From a checkpoint of a small transformer trained on Wikipedia.
Size: width 192, 6 heads of 32 (1 for keys and values), MLP 768 SwiGLU, vocabulary 4275, 6.96M parameters.
Training: a variant of Muon for these matrices, 260M tokens, 3963 steps.
MLP neurons of a small language model. Each row is named by its layer, matrix (gate and up: input weights) and neuron, and shows model dimensions 128-191. Each number is 128 + 32 x the weight over its row's rms, rounded and kept within 0 to 255. A neuron's up and down rows have the sign that makes its largest values positive.
A block is one neuron, or neurons of one layer that tend to fire together. After each block is what it responds to, as a language model described it from the Wikipedia text at the highest values.

L4.gate12 [141 155  79 144 115 133 164  94 109 146 111 153 208 152 101 163 164 151 111  88 170 157 135 117  75 167 119 141  83 149 114 135 159 180 139 147 114 136  99 174 132 159  91 103 141 187 184 202 130 107 116 143 109 155 169  54 139 124 125 136 132 103  72 104]
L4.up12 [145 134 135  83 140  85 132 140 138 187  99 138 113 105 161  91 173 101  71 111 145 149 140 121 114 120 142 133 123 140 181 129 179 165 143 118  74  98 143 175 161 111 135  98 156 173 101 115  87 166 148 148 113 174 209  87 137 118 141 162 125 131 111 116]
L4.gate69 [190  86 117 113 168 112 110 153 164 115 156 133 132 132 139 148 114 150  88 190 168 124 120  64 122 201 143 127 177 153 188  49 117 125  71 106 152  90 152 121  78 142 127 102 124 118  64  85  71 140 111  67 107 156 137  65 140 102 151 157 152 140 105 172]
L4.up69 [162 122 141  87 139 128 156 136 101  94 186 126 121 117  72 146 153 142 143 131 165 121 106  65 127 142 122  95  54 141 101 125 139 148  87 132 185 103  99 134 166  79 107 157 143  85  70 123 138 156 148 162 111 151 178 117 122 188 194 109 139 126 176 119]
L4.gate129 [162 136 152 109 104 113 163  84 105 152 158 178 127 116  79 102  93 168  79 110 139 120 139 125 132 182 145 118 120 165 185 145 145 145 136 142 155 105 155 136 125 112  70 140 120 182 148 147 149 118 168 149 163 154 169  65 117 156 135  24 115  88  91 106]
L4.up129 [102 122 165 147 130 111 163 114 165  95  79 219 141 121 147 139  82 197 100  30 124 168 136 133 135 101 124 158 177 111 132 142 187 138 139 100 136 164  98  94 149 116  98 129 181 147 102 100 110 114 138 157 184  40 129 158 108 171  73  85 118 141  78 107]
L4.gate131 [ 96 165 124 118 128 124 161 156  73 116 123  88 172 144 124 162  70 105 165 141 134 139 134 153 143 120 142 161 108 181 157 116 122 160 124 141  93  79 122  77 150 157  97  97 120  95 123 155  32  78 138  97 147 155 145 128 125 173 134  95  84 155 110 146]
L4.up131 [ 95 143 155 113 107 121 150 147  35 127 131 107 143 160 171 136 102 148 166 107 138 152 118  86 104 161 123 168  90 129  80 205 107 147 124 133  60 145 134 127 117 138 150 127 142  89 138 101  61  79 140 126 125 157 123 104  98 162 107 139 141 152  73 121]
L4.gate204 [122 163 107 121 107 148 107 116 142 167 192 130 111 102 130 120 121 116 121 105 107 137 131 132 133 173 154  99 122  38  97 111 124 168 135 124 140 145 123  85 162 100  69 138 113 107 114 133 120 177  93 140 147 138 108  45 180 157 151 107  82 147 115 106]
L4.up204 [ 62 139  93 118 164  71  74 149 121 138 111 189 120 140  91  72  85 152 141 116 149 119 118 144 116 154 162 142 116 148 145 172  23 114 119 116 103  99 142 133 139  92 123  78 124 138  91 143 112 189 179 146 151 150 108  65 103 124 151 136 153 127 180 135]
L4.gate246 [133 101 126 116 114 119  84 113 144 137 153 187 173 122  86  99 118 129  91 111 128 119  97  98 109 159 110 109 104 177  88  95 168 105  95 155 135  63  49 130 155 198 153 138  59 100 137 123  93 111 142 132  77  78 169 131 101 151 116  50 146 144  90 137]
L4.up246 [136  67 102 133  71 134 170 151 126 168 156  78 135 104  68 174 127 129  90 174 147 120  99 127 145 105  78 146 170 120 138  76  60  93 127  93 125 120 119 101 130 131 109 145 130 172  75 118 116 107 141 135 133 141  85 163 132 152 111 156 125  27 116 129]
L4.gate274 [127 135 171  78  60 163 123 102  53  82 112 141  73  69 105 159 125 161 124 149 162 161 138 158 166 185 148 173 109 160 104 141 116 160 115  84 182 104 152 164 124 106 128 163 147 143 117 134 139 111 126  98 156  97  93 102 118 150  87 148 160 108 145 144]
L4.up274 [135 141 111 133  88 140 123 131 155 142  63 170 166 176 141 132 183 163  88 148 112 123 104 113 123  82 149 140  83 157 153 124  73 160 124 125  66 134 120 130 163 145 113 173 113 106 110  84 169 101 206 141 163 191 165  96 148 158 117 143 112 166 165 156]
L4.gate275 [ 94 129 121 142 115  89 136 134 108 163 124 132 119 103 156  96 119 194 156 106 136 138 131  55 142 163 195 162 135 129 121 123 154 154 161 156 100 121 114 161 105 124 142  68  55 169 102  55 161 137 124  89 141 165  71 106  93 149  93  74 116  87 120 230]
L4.up275 [150 146  82 127  92  96 134 133 162  96 118 117 148  72 132 118 211 176  97 143 186  43  85 163 115  84 121 131 139  93 118 152 201 147 126 106 178 154 127 165 182  84 153  94 150 122 114  99 105 122 140 132 161  94 135 128 127 121  99 150 105 141 114  58]
L4.gate298 [128 131 169 184 170 134 159 101 143 166 126 143 100 103 162 137 174 145 155 175 153 185  98  98  93 150 110 136 148 132 155 156 167 171 162 118 206  72 114 151 162 210  68  64 111  98 149 127 123  78 114 129 110  68  99 119 180 110 195 113 176  96 131 117]
L4.up298 [114 145 174 146 160 152  80 129 137 198 156 152 129  63 129 174 173 175 118 151 152 125 105 110 126  99 102 122 132 186 197 133 183 127 183 157 138 111 114 104 144 168 128  97 146  94 141  96 154 105 146 163  99  88  78 109 152 111 110  69 154  93 114  91]
L4.gate351 [142 135 127 135  97 164 140 127 120 151 106 134 140 121 143 113 137 124  75 137 111 123 138  99 130 154  72 130 121 165 124 102  55 100 153 128 190 130 167 212 107 116 149 118  84 162 137 178  71 158 113 136 131 177 124 125 122 112 156 165 122 100  57 131]
L4.up351 [128 133 126 120 123 144 126 115 144 169 104  84 128 144  73 181 136 188 173 182 159 165 116 133 101 138 146 129  95 179 158 157  69 117 152 108 146 133 177 101  38 113 100 165 134 103 121 156 140 149 200  78 136 155 114 113 154  99 137 152 125 116 113 132]
L4.gate387 [119 126 156  85 116 121 118 105 122 230 107 139 164 126 127 124  89 165 159 119 123 157 109 118 153 146 131 192 134 147 119 144 151 173 155 106 194 153 122 181 140 106 107  85 101 120  75 118  83  32 105 126 174 132 150  61  75 157 145 171 180 169  94 187]
L4.up387 [122 145 132 106 128 155 124 101 132 177 103  97  82  88 130  95 154 109 122 133 152 180 102 119  90 138 119 133 101 119 107 169 114 201 160 129 112  60 108 147 143 118  72 150  89 117 133 111 121 127 126 151 195 139 115  77 199 137 153 134  98 129 110 154]
L4.gate429 [189 115 117  94  96  89 103 169 129  70 156 126 144  95 148 167 123 158 145 124 161 139 179  65 115 132 199 126 120 129 104 164 137 134 189  77 102  67 120 148 174 128  94 113 136 109 135 119 147 149 135 168 225 148 149  46 129 151 115 143 120 148 110  71]
L4.up429 [111  93 118  71 151 115 165 141 184  93 156 128  95 144 129 102  85 137  63 117 139 151 200 169  84 177  80 173 138 158 151 126 163  77 156 105 122  86 121 121 174 115 137 164 134 109 115  88 123 165 167 113 102 105 108 104 187 193 136 108 148  84 122 151]
L4.gate483 [ 93 115  92 175 190 149 162 105 104 149 105 170 173 164 105 152 160 166  62 156 182 111  90 142 151 139 173 137 102 177 130 119 127 151 145 114  68  71 106 141 120 103 127 163 111  97 155 142 118  99 149 119  55  59 210  95 138 108 115 135 151  67 124 196]
L4.up483 [138 158 136 128 209 167  87 145 132 151 105 149 141 190  74 215 167 148 120  95 152  65 169 124 100 105 115  91 115 132  96  89  77 125 104 100  88 124  80 114 100 200  91 125 144  81 115  88 141 139 101 160 125  79 179 188 127 108 210 155  90  96 155 100]
L4.gate529 [130 116  98 118 128 118 140 118 109 132 126 125 120 146  84 189 158 126 185  92 203  98 138 114 188  95 112 105 142 120 156 171 153 116  81 110 138 116 131  74 163 131 100 175 187  89  84 133 124 156 163 183 113 142 115 110 212 121 117 134 168 164 155  65]
L4.up529 [142  83 124 144 116 113  89 169 179 140  84 135 100  63  82  96  63  99  38  87 158 144 122 114 153  94 107 112 180 176 124 140  92 174  92 101  91 142  73 157 111 137  52 172 206 101 145 115  99 119 151 126  97 132  78  77 125 127 106 161 128 154 139 181]
L4.gate711 [156 152  82  70 208 109 119 139  87 114 110 122 131 192 101 165 127 153 126 119 138 164 150  84 148 127 119 139 126 126 175 164 131 175 111 192  75 128 102 132  75 127 121 128 163 108  62 122 159 183 114 180 159  89  99  40 129 162 120 118 111 119 138 164]
L4.up711 [144 153 135  99  91 120 105 143 143 148 133 166 129 160 179 116 122 115  75  77  82 128 181 112 125 157 151 142 110 192 136 116 108 146 147 117 150 108 140  91 175  96 108 127 155 184  71 148 157 152 106 114 140  95 169  21  88 128  69 130 163 140 146 172]
L4.gate760 [169 112 189 140 140 115 149 110 158 142 127 126 139 150  88 123 207 114  84 162 153 135 119  90 158 144 163 176 157 131 135 149  52 113 107 147  64 129 131 111 149 123 171 116  69 135 123 124  89 138 168  96 151 155 144  87 144 153 122 122 139  76  79 119]
L4.up760 [ 98 200 199 100 105 186 149  50 126 121  82 130 120 126  98 180 170 104 155 156 112 118 208  92 111  59 154 165 147 165 131 141 149  94  94 181 135 166 122  87 144 127  94 163  63 177 193 138 155  84 144 149 152 137 134  94 135 135 137 133 150 116 130  99]
Description: Definite article and breaks

L7.gate74 [127 118 147 140 114 128 162 136 104 131 154 139 136 129 158 153 176 122 144  87 139 116 173  99 138 134  95 162 162 161 121 168 150 121  83 122 132 191 140 191 127 124  87 152 136 175  95  56  92 118  97 174 146 174  91 105 161 150 137 143 148  99 107 123]
L7.up74 [119 121 128  94 124 160 106 152  95 173 130  66 161  97 129 191 152 165 182  82  92 159 199 141 139 177 160 156 150  85  93 136 113 164 128  97 104 175 145 131 154 145 105  91 155  95 159  72  68 163 102 149 149 117  78 108 105 142 126  99  90 138  61 162]
L7.gate346 [149 182  91  30 141 120 154 111  44 168 208 134 128 168 149  85 110  97 149 149  57 193 123  90 138 151 154  96 200 121 138 110  93 156 155 135 127  91 137 104 138  95 124 137 111 153 104 110  80 129 121 124 163 111  88 100 147 160 126 156 112 133 127 135]
L7.up346 [ 50 120 133 179 153 141 135 145 135 197 162 126 152 153 108 111 146  91 109 170 109 173 135 150  62 151 173 149 119 193 121 135 106 131 164  53 157 122 138  64 108 126 160  77 161 100 102 149  79 166 169 182 135 101 187  89 153 157 117 117  55 114 135 173]
L7.gate597 [109 119 175 137 154 141  98 102 103 186 101 158 105 154  90 147 119 155 145 100 176 115 185 148 130 102  88 161  84 113 113 152 157 113 147 160 125 138 144 109  79  75 165 115 190 136 130 110 153 102 104 121 120  95 178 106 102 154 130 154 113 181 104 147]
L7.up597 [150 147 137  86 149 188  84  83 110 155 104 126 133 123  90  78 116  77 146 182 106 109 141 138 176 148 101 202 101 164 160 120 159  48 143 110 149 136 124 123  94 131 116 108 139 107 156  90  95 149 144 143 129  78 225  94 167 122 153 109  98 128 147 123]
L7.gate763 [137 150 169 121  77 119 137  75 108 150 121 170 164  84 125 229 110  73 171 123 104 138  69 126  82  74 145 138 146 133 141 128  86 134  55 139 104 100 135 113  82 126  64 127 120 106 139 131  91 172 116 186 128 109 111  89 183 149  82 143 121 142  88 206]
L7.up763 [163 108  99 171 135 121  44 102 143  68 126 128  78 145 132 163 179 153 109  88 193 155 174 108 154 118 151 133 117 159 101 116  88 108 118 145 141 128 141 168 124 102 109 117 145 165 113  87 121 165 103  85 178 160 121 137  94 118 128 182 130 176 112 206]
Description: Determiner before a noun

L2.gate330 [144 122  65 111 144 179 182 122  85 136  79 137 111  65 123  92  75 165 114 154  82 130 157 143 193  93 119 177 147 172 185 174 122 180 109 121 113 123 118 155 130 132  85 169  84 119 139 143 137 106 174 113 127 115 175  71 106 114 157  75 160 111 184 129]
L2.up330 [222 199  98 171 123 126 168 164  65 176 140 119  36 138 151 119 125 136 110 143 168 168 131 154 132  84 100 204  77 155 182 195 121 140 125 129 166 102 147 147 128 142 118  94 156 112 134 144  76  95 146 167 116 110 122  77  76 118  98  67 130 196 122 115]
Description: Sentence- and section-opening determiners

L2.gate364 [137 158 148 137 182 120 137  99  99  52 131 184 127 114 156  67 116 131  94 115 118 150 102 148 104 139 177 127 104 140 121 165 106  99 144 127 174 146 153 161 190 120  93 192 135 184  90 112 109 112 158 165 164  46 117 154 134  87 108 149 154 149 116 157]
L2.up364 [105 105 125 123 180  85  83 157 109 129  92 125  90  57 138 102 101 104 189 110 114 108 149 153 101  92 123 173 180 100 132 184  76 127 157  90 139  89  88 132 137 157 137 130 198 124 135  93  50 148 163 112 141 146 150 135 148  67 209 118 107 177 126  79]
Description: Place-name commas and prepositions

L4.gate13 [124 179 128 125 103 118 127 115 144  96 100 104 133 119 138 135 125 154 140 112 117 112 169 140 148  60 173 129 130 149 189 149 132 154 134 160  75  53  81 146 183 124 113 101 126 140 140 104 160 190 123 126 129 159  88 122 194 125 180 139 202 128 137 116]
L4.up13 [130 132  70 153  91 180 113 162  68  92 111 145 172  95  70 140  95  44 137 146 101 176 134 128 154 186 145 115 151 164 144 161 169 139 188 126 179 121 111 150  74 150 143 127 151 149 131 134  92 146 119  54 111 154 150 153 128 105  95 128 162 129  91 187]
L4.gate31 [162 123 160  71 130 133 125 136 126 148 114 145 186 112 103 108 123 117 136 106  66 248 101 162  76  89 113  90 181 130  87 102 119  96 183  97 107  87  88 154 113 173  75  81  77 148 152 160 132 122  88 119 139 100 151 147 134 131 101 143 131 147 140 136]
L4.up31 [149 138  92  65  71 139 149 118 143 153  87 140 121  98 108 143  73 110 108 157 118 142  97  88 189 140  66 105 136 144 155 101 178  95  94  94 135  99 141 129  98 144 151 101 190 156 101 151 117 161 145 129 123 162  51  97 114 128 189 140 106 120 131 113]
L4.gate60 [124 118 158 158 160 128 132 107 104 133  88 157 127 158 172 155  96 108 126  89 128 162 116 125 162 122 152  98 145 141 138 123 142 178 150 149 186 158 105 153 151 181 122 113 143 127 126 115 119  97 152 111  85 137 161 120 182  77 200 119 205 145 181 177]
L4.up60 [145 105 168 104 152  77 142 134  76 128  81 172 152 127  97 122 126  96 183  97 169 136 151 127  53 175  98 148 142 121 142 157 119 118 117 147 119 145 156 108 170 165  79 155 113 177 134 164 154 171 171 149 137 125 112 107 122 125  76 101 101 127 173 158]
L4.gate102 [166 153 137 128 128  95 174 125   7 119  98 133 139 155 119 139 182 139 164 162 128 174 167 111 164  84 123 154  96 177 162 137 151 132  93 163 150  78 136 135 120 188 158 187 160  73 110 178  79 140 122 154 128 159 146  70 156 165  58 119 206  69 142 159]
L4.up102 [138 122  86  32 118 135 159 111  76 131 107 140 144 148 138 115 156 153  85 116  81 117 135 131  83 102 173 144 182 115 126 170 122  51  75 119 194 144  82 104 124 104  86 116 122  80 144 149 115 129 141 156 136 109 138 162 164 154  95 126  98 116  94 178]
L4.gate143 [ 86 106 142  89  43 165 121 182  87 106 147 187 137 110 158 167 182 155 152 158 102 140 112 136 173 202 141 153  98 172 119 159 131 145 126 162 177 146 101 158 159 179 125 169 144 112  54 141 127 116 158 108  83 143  89 112 127 113 139 143 119 164 182 175]
L4.up143 [ 55  84  88 155 166 150 104  80  70 102 132  79 149 170 138 146 129 113 156  59  95 150 136 148 141 139 119 182 217  87 118 100  91  80 108 165 190 151 145  97 157 152 128 133  87  90 199 132 106 109 205 103  99 105 152 135 126 136 143 160 120 118 162 174]
L4.gate181 [ 78 146 146  75  78 103 169 144  83 144  91 170 144 100  86 166 153 128 195 167  92 168 126 141 131 146 164 173 101 159 146 167 107  76 161  97 196 186 141 104 152 122 165 136 154 148 155 173 148  95 141 115 187 143 150  54 138  78 122 128 118 149 121 155]
L4.up181 [ 85  98 208 141 152  81 158 101 136 128 108 157 101 138 118  66 137 147 139 154 119 126 176 165 158  86 125 110 102 127 183 164  92 100 137 122 129 167 135 163 115 103  76 155 170 211 133 147  90 179 121  93 181 135 162 111 130 140 148 162 115  85 204 168]
L4.gate247 [153  98 125 173 158 106 191 136  63 124 125 130 164 111 123  86 127 194 173 109  79 110 162  97 119 135 130 150 163 140 121 123 154  88  81 115 186 118 101 135 146 108 142 158  83 152  88 143 136 132  84 137 120 174 140 122 144 156 100 172 175 105 120 179]
L4.up247 [160 107 146 133 100 146 116 118 123 138  77 103 149 148 159 139 108 128  80 106  51  83 183 152  90 133 140 129 159 140 165  79 122  50 116 136 166 179 168  92 149 114 131 114 118 147  97 165 172 157 118 155 128 198 117  95 155 156 119 151  87 109 154 174]
L4.gate307 [121 131 165 149 137 163 107  95 149 144  39 128 107 181 153 114 195  73 153 148 176 110 143 115 102 129 138 136 165 123 129 103 144 102 119  84 179 151 125  88 172 193 108 105 163 108 166 149 128  79 143 144 111 147 153 141 144 147 136 129 112  79 109 120]
L4.up307 [193  96 153  96  88 164 162 142 135 129 129  86 123 138 146 112 126 129 127 119 143 201 124  94 104 141 142 132 184 140 175 140 103  68 104 135 169  76 155  78 166 109 105  84  93 117  69 145  91 165 135 175 147 182 165 122 125  61 134  85 113 150 108 140]
L4.gate375 [163  98  87 170 121 136 172  69 137 122 126  88 114  92  92 105 120  68 129 201  91 131 131 182  77 117 142 140 165 134 128  88 138 101 139 142 121 100  74 139 129 128 106  98  78 136 170 153 121 137 169 144 158 107 132 135 124  97 156 138 134 146 118 164]
L4.up375 [159 122 118 131 155 156 170  52 149 156  97 166  44 130 155  99 124 100 152 104  88 114 126 148 136 106 131 168  67 140  57 168 146 101 112 102  93 127 132  77  92 110 148  96  79 195 104 144 130 153 160  97 122  84 139 110 141  80 120 126 113 111 175 185]
L4.gate556 [111 124 197 123 115  95  81 116 123 154  93 123 185 109 146 125 108 128 106 150  87  98  98 145 134 109 103  95 176 133 136 190 128 153  39 116  57 135 117 199 132 118 108 170 140 122 115 130 104 164  94 210 121 113  84 100 137 125 117 176 127 110 139 142]
L4.up556 [184 154  91 113 154 109 157 155 138 131 124 180 136 122 130 106 121 151 182 101 138 130 145 102 133 128 140  52 178 141 159  82 112 128 135 124 100 165 101 182 177  78 150 165 162 194 147 128 142 176 147 143 164 103 123 161 139 116 191 153 118 151 143 136]
L4.gate620 [132 135 150 133 138  92 142  92 118  81 119 136 146 158 129 121 116 140 201 120 151  87 192 103 138  86 123 137 181 120 143 101 165 150  67 131 127 124 106 110 153 119 145 139 116 135 107 117  87 135 137 194 103 108 203 178 147 195 188 161 132 133 113 189]
L4.up620 [145 128 145 142  72 151 166  86 136 130 152 109 114 178 136 119 122 124 141 132 134 102 144 133 123 106 111 178  65  82 149 120 133 174 117 123 143 107  91 131 150 118 147 137  98 129  86 158 123 126 113 108 106 117 162 193 137 147 176  93 145 134 168 147]
L4.gate648 [ 91 161 167  92 196  97 106 103  96 123 137  94 150 118 183 117 133 109  91 125 161 142 117 126 133 153 170 218 128 146  87  99 188 106 165 191  94  91 130 143 106 133 128 138 136 142  67 102  83 131 123 173  93  95 159  82 113  98 121 135 162  95 187 104]
L4.up648 [155 122 186 148 115  62 134 110 143  85 100  68 125  78 120 171 138 154 173 194 133 109 196 164 111 137 105 128 131 153 133 134  98 153 119 128 187 127 122 138 172 145 129 169 103  68  81 136 142 111 149 130 121 100 176  99 176 135  86 164 134 141 110 128]
L4.gate688 [131 113 162 120 156  94 152 140 140 110 122 165 132 137 147  73 111  88 120  81 113 154 103  34 140 166 169  65 150 103 165 175 173 144 169 141 154 141 162  90 144  87 153  65 126 190 147 142 149 120  96 135  70 149 120  82 167 147 142 102 102 136 151 173]
L4.up688 [158 126 169  99  91 122 166 169 183 120 140 147 126 158 126  22 119 145 192 160 144 172  54 123 123 127 154 111 177 143 127 141 125 165 103 127  67 181 123  98 126 140 177  90 143 138 139 134  90 133 131  85 108 136 104 144 188  83 112 129  90 134  97 128]
L4.gate724 [134 132  66  74 129 121 138 157 105  78 132 127  29  74 116 144 135 146 132 138 164 129 167  73  82 131  92 121 122 112 151 163 142  91 151  88 135 152 128 133 102 180 106  67  67 131 136 173 100 233  92 129 139  66  93 116 151  77  75 158 183 112 150 156]
L4.up724 [173 123 130 167 117 183  42 129 140 160 143 160 104 146 124 115  35 134 189 167 115 160 147 126 121 150 131 149  80 129 187 144 101  87 164 105 152 138 112 114 101 111  60 105 100 144 122  66  44 169 165  44 154 113 121 166 125 126 137 109 120 115 156 159]
L4.gate729 [108  83 158 149 137 148 145 103  98 169 176 208  55 189 130 169 139 156 162 133  90 186 112 158 148  56 120 118  70 129 125 121 115 116 109 131 150 121  80 160 142 109  89 171 160 128  94 126 127 162 148 187 133 109 160 121 101  81 156 104 146 141 118 132]
L4.up729 [169 122 107 105 135 180 119 173 110 119 126 110 124 103 164 150  77 104 113 143  76 118 132 106 132 133 154 157 151 188 146  93 181 150 110  71 148 149  83 142  81 159 217 116 118 164  89 125 117 147  83 137 136 160 183 109 138 141 148 122 139 175  83 137]
L4.gate754 [180 174 126 131 188 141 185 146 145 131  66 132 101 121 161 169 126 166 159 119 192 104 116  88 101 152  84 102 135 104 116 162  91 118  36 110 121 101 140 140 156  87 142 147 113 149 140 129 162 184 113 148 101  97 111 151 118 227 116 153 119 115 153 102]
L4.up754 [141 170 159 124 104 109 135 127 174 132 146 152  53  89 136 140 127 133 144  88  98 128 147 132 146  73 130 131 180 107 144  89 136 158 155 149  89  78 116 106 152  75 150  90 147 123 143  75 161 127 115 168  89 140 176 153  93  81 156 107 152 155 103 149]
Description: Preposition before named completion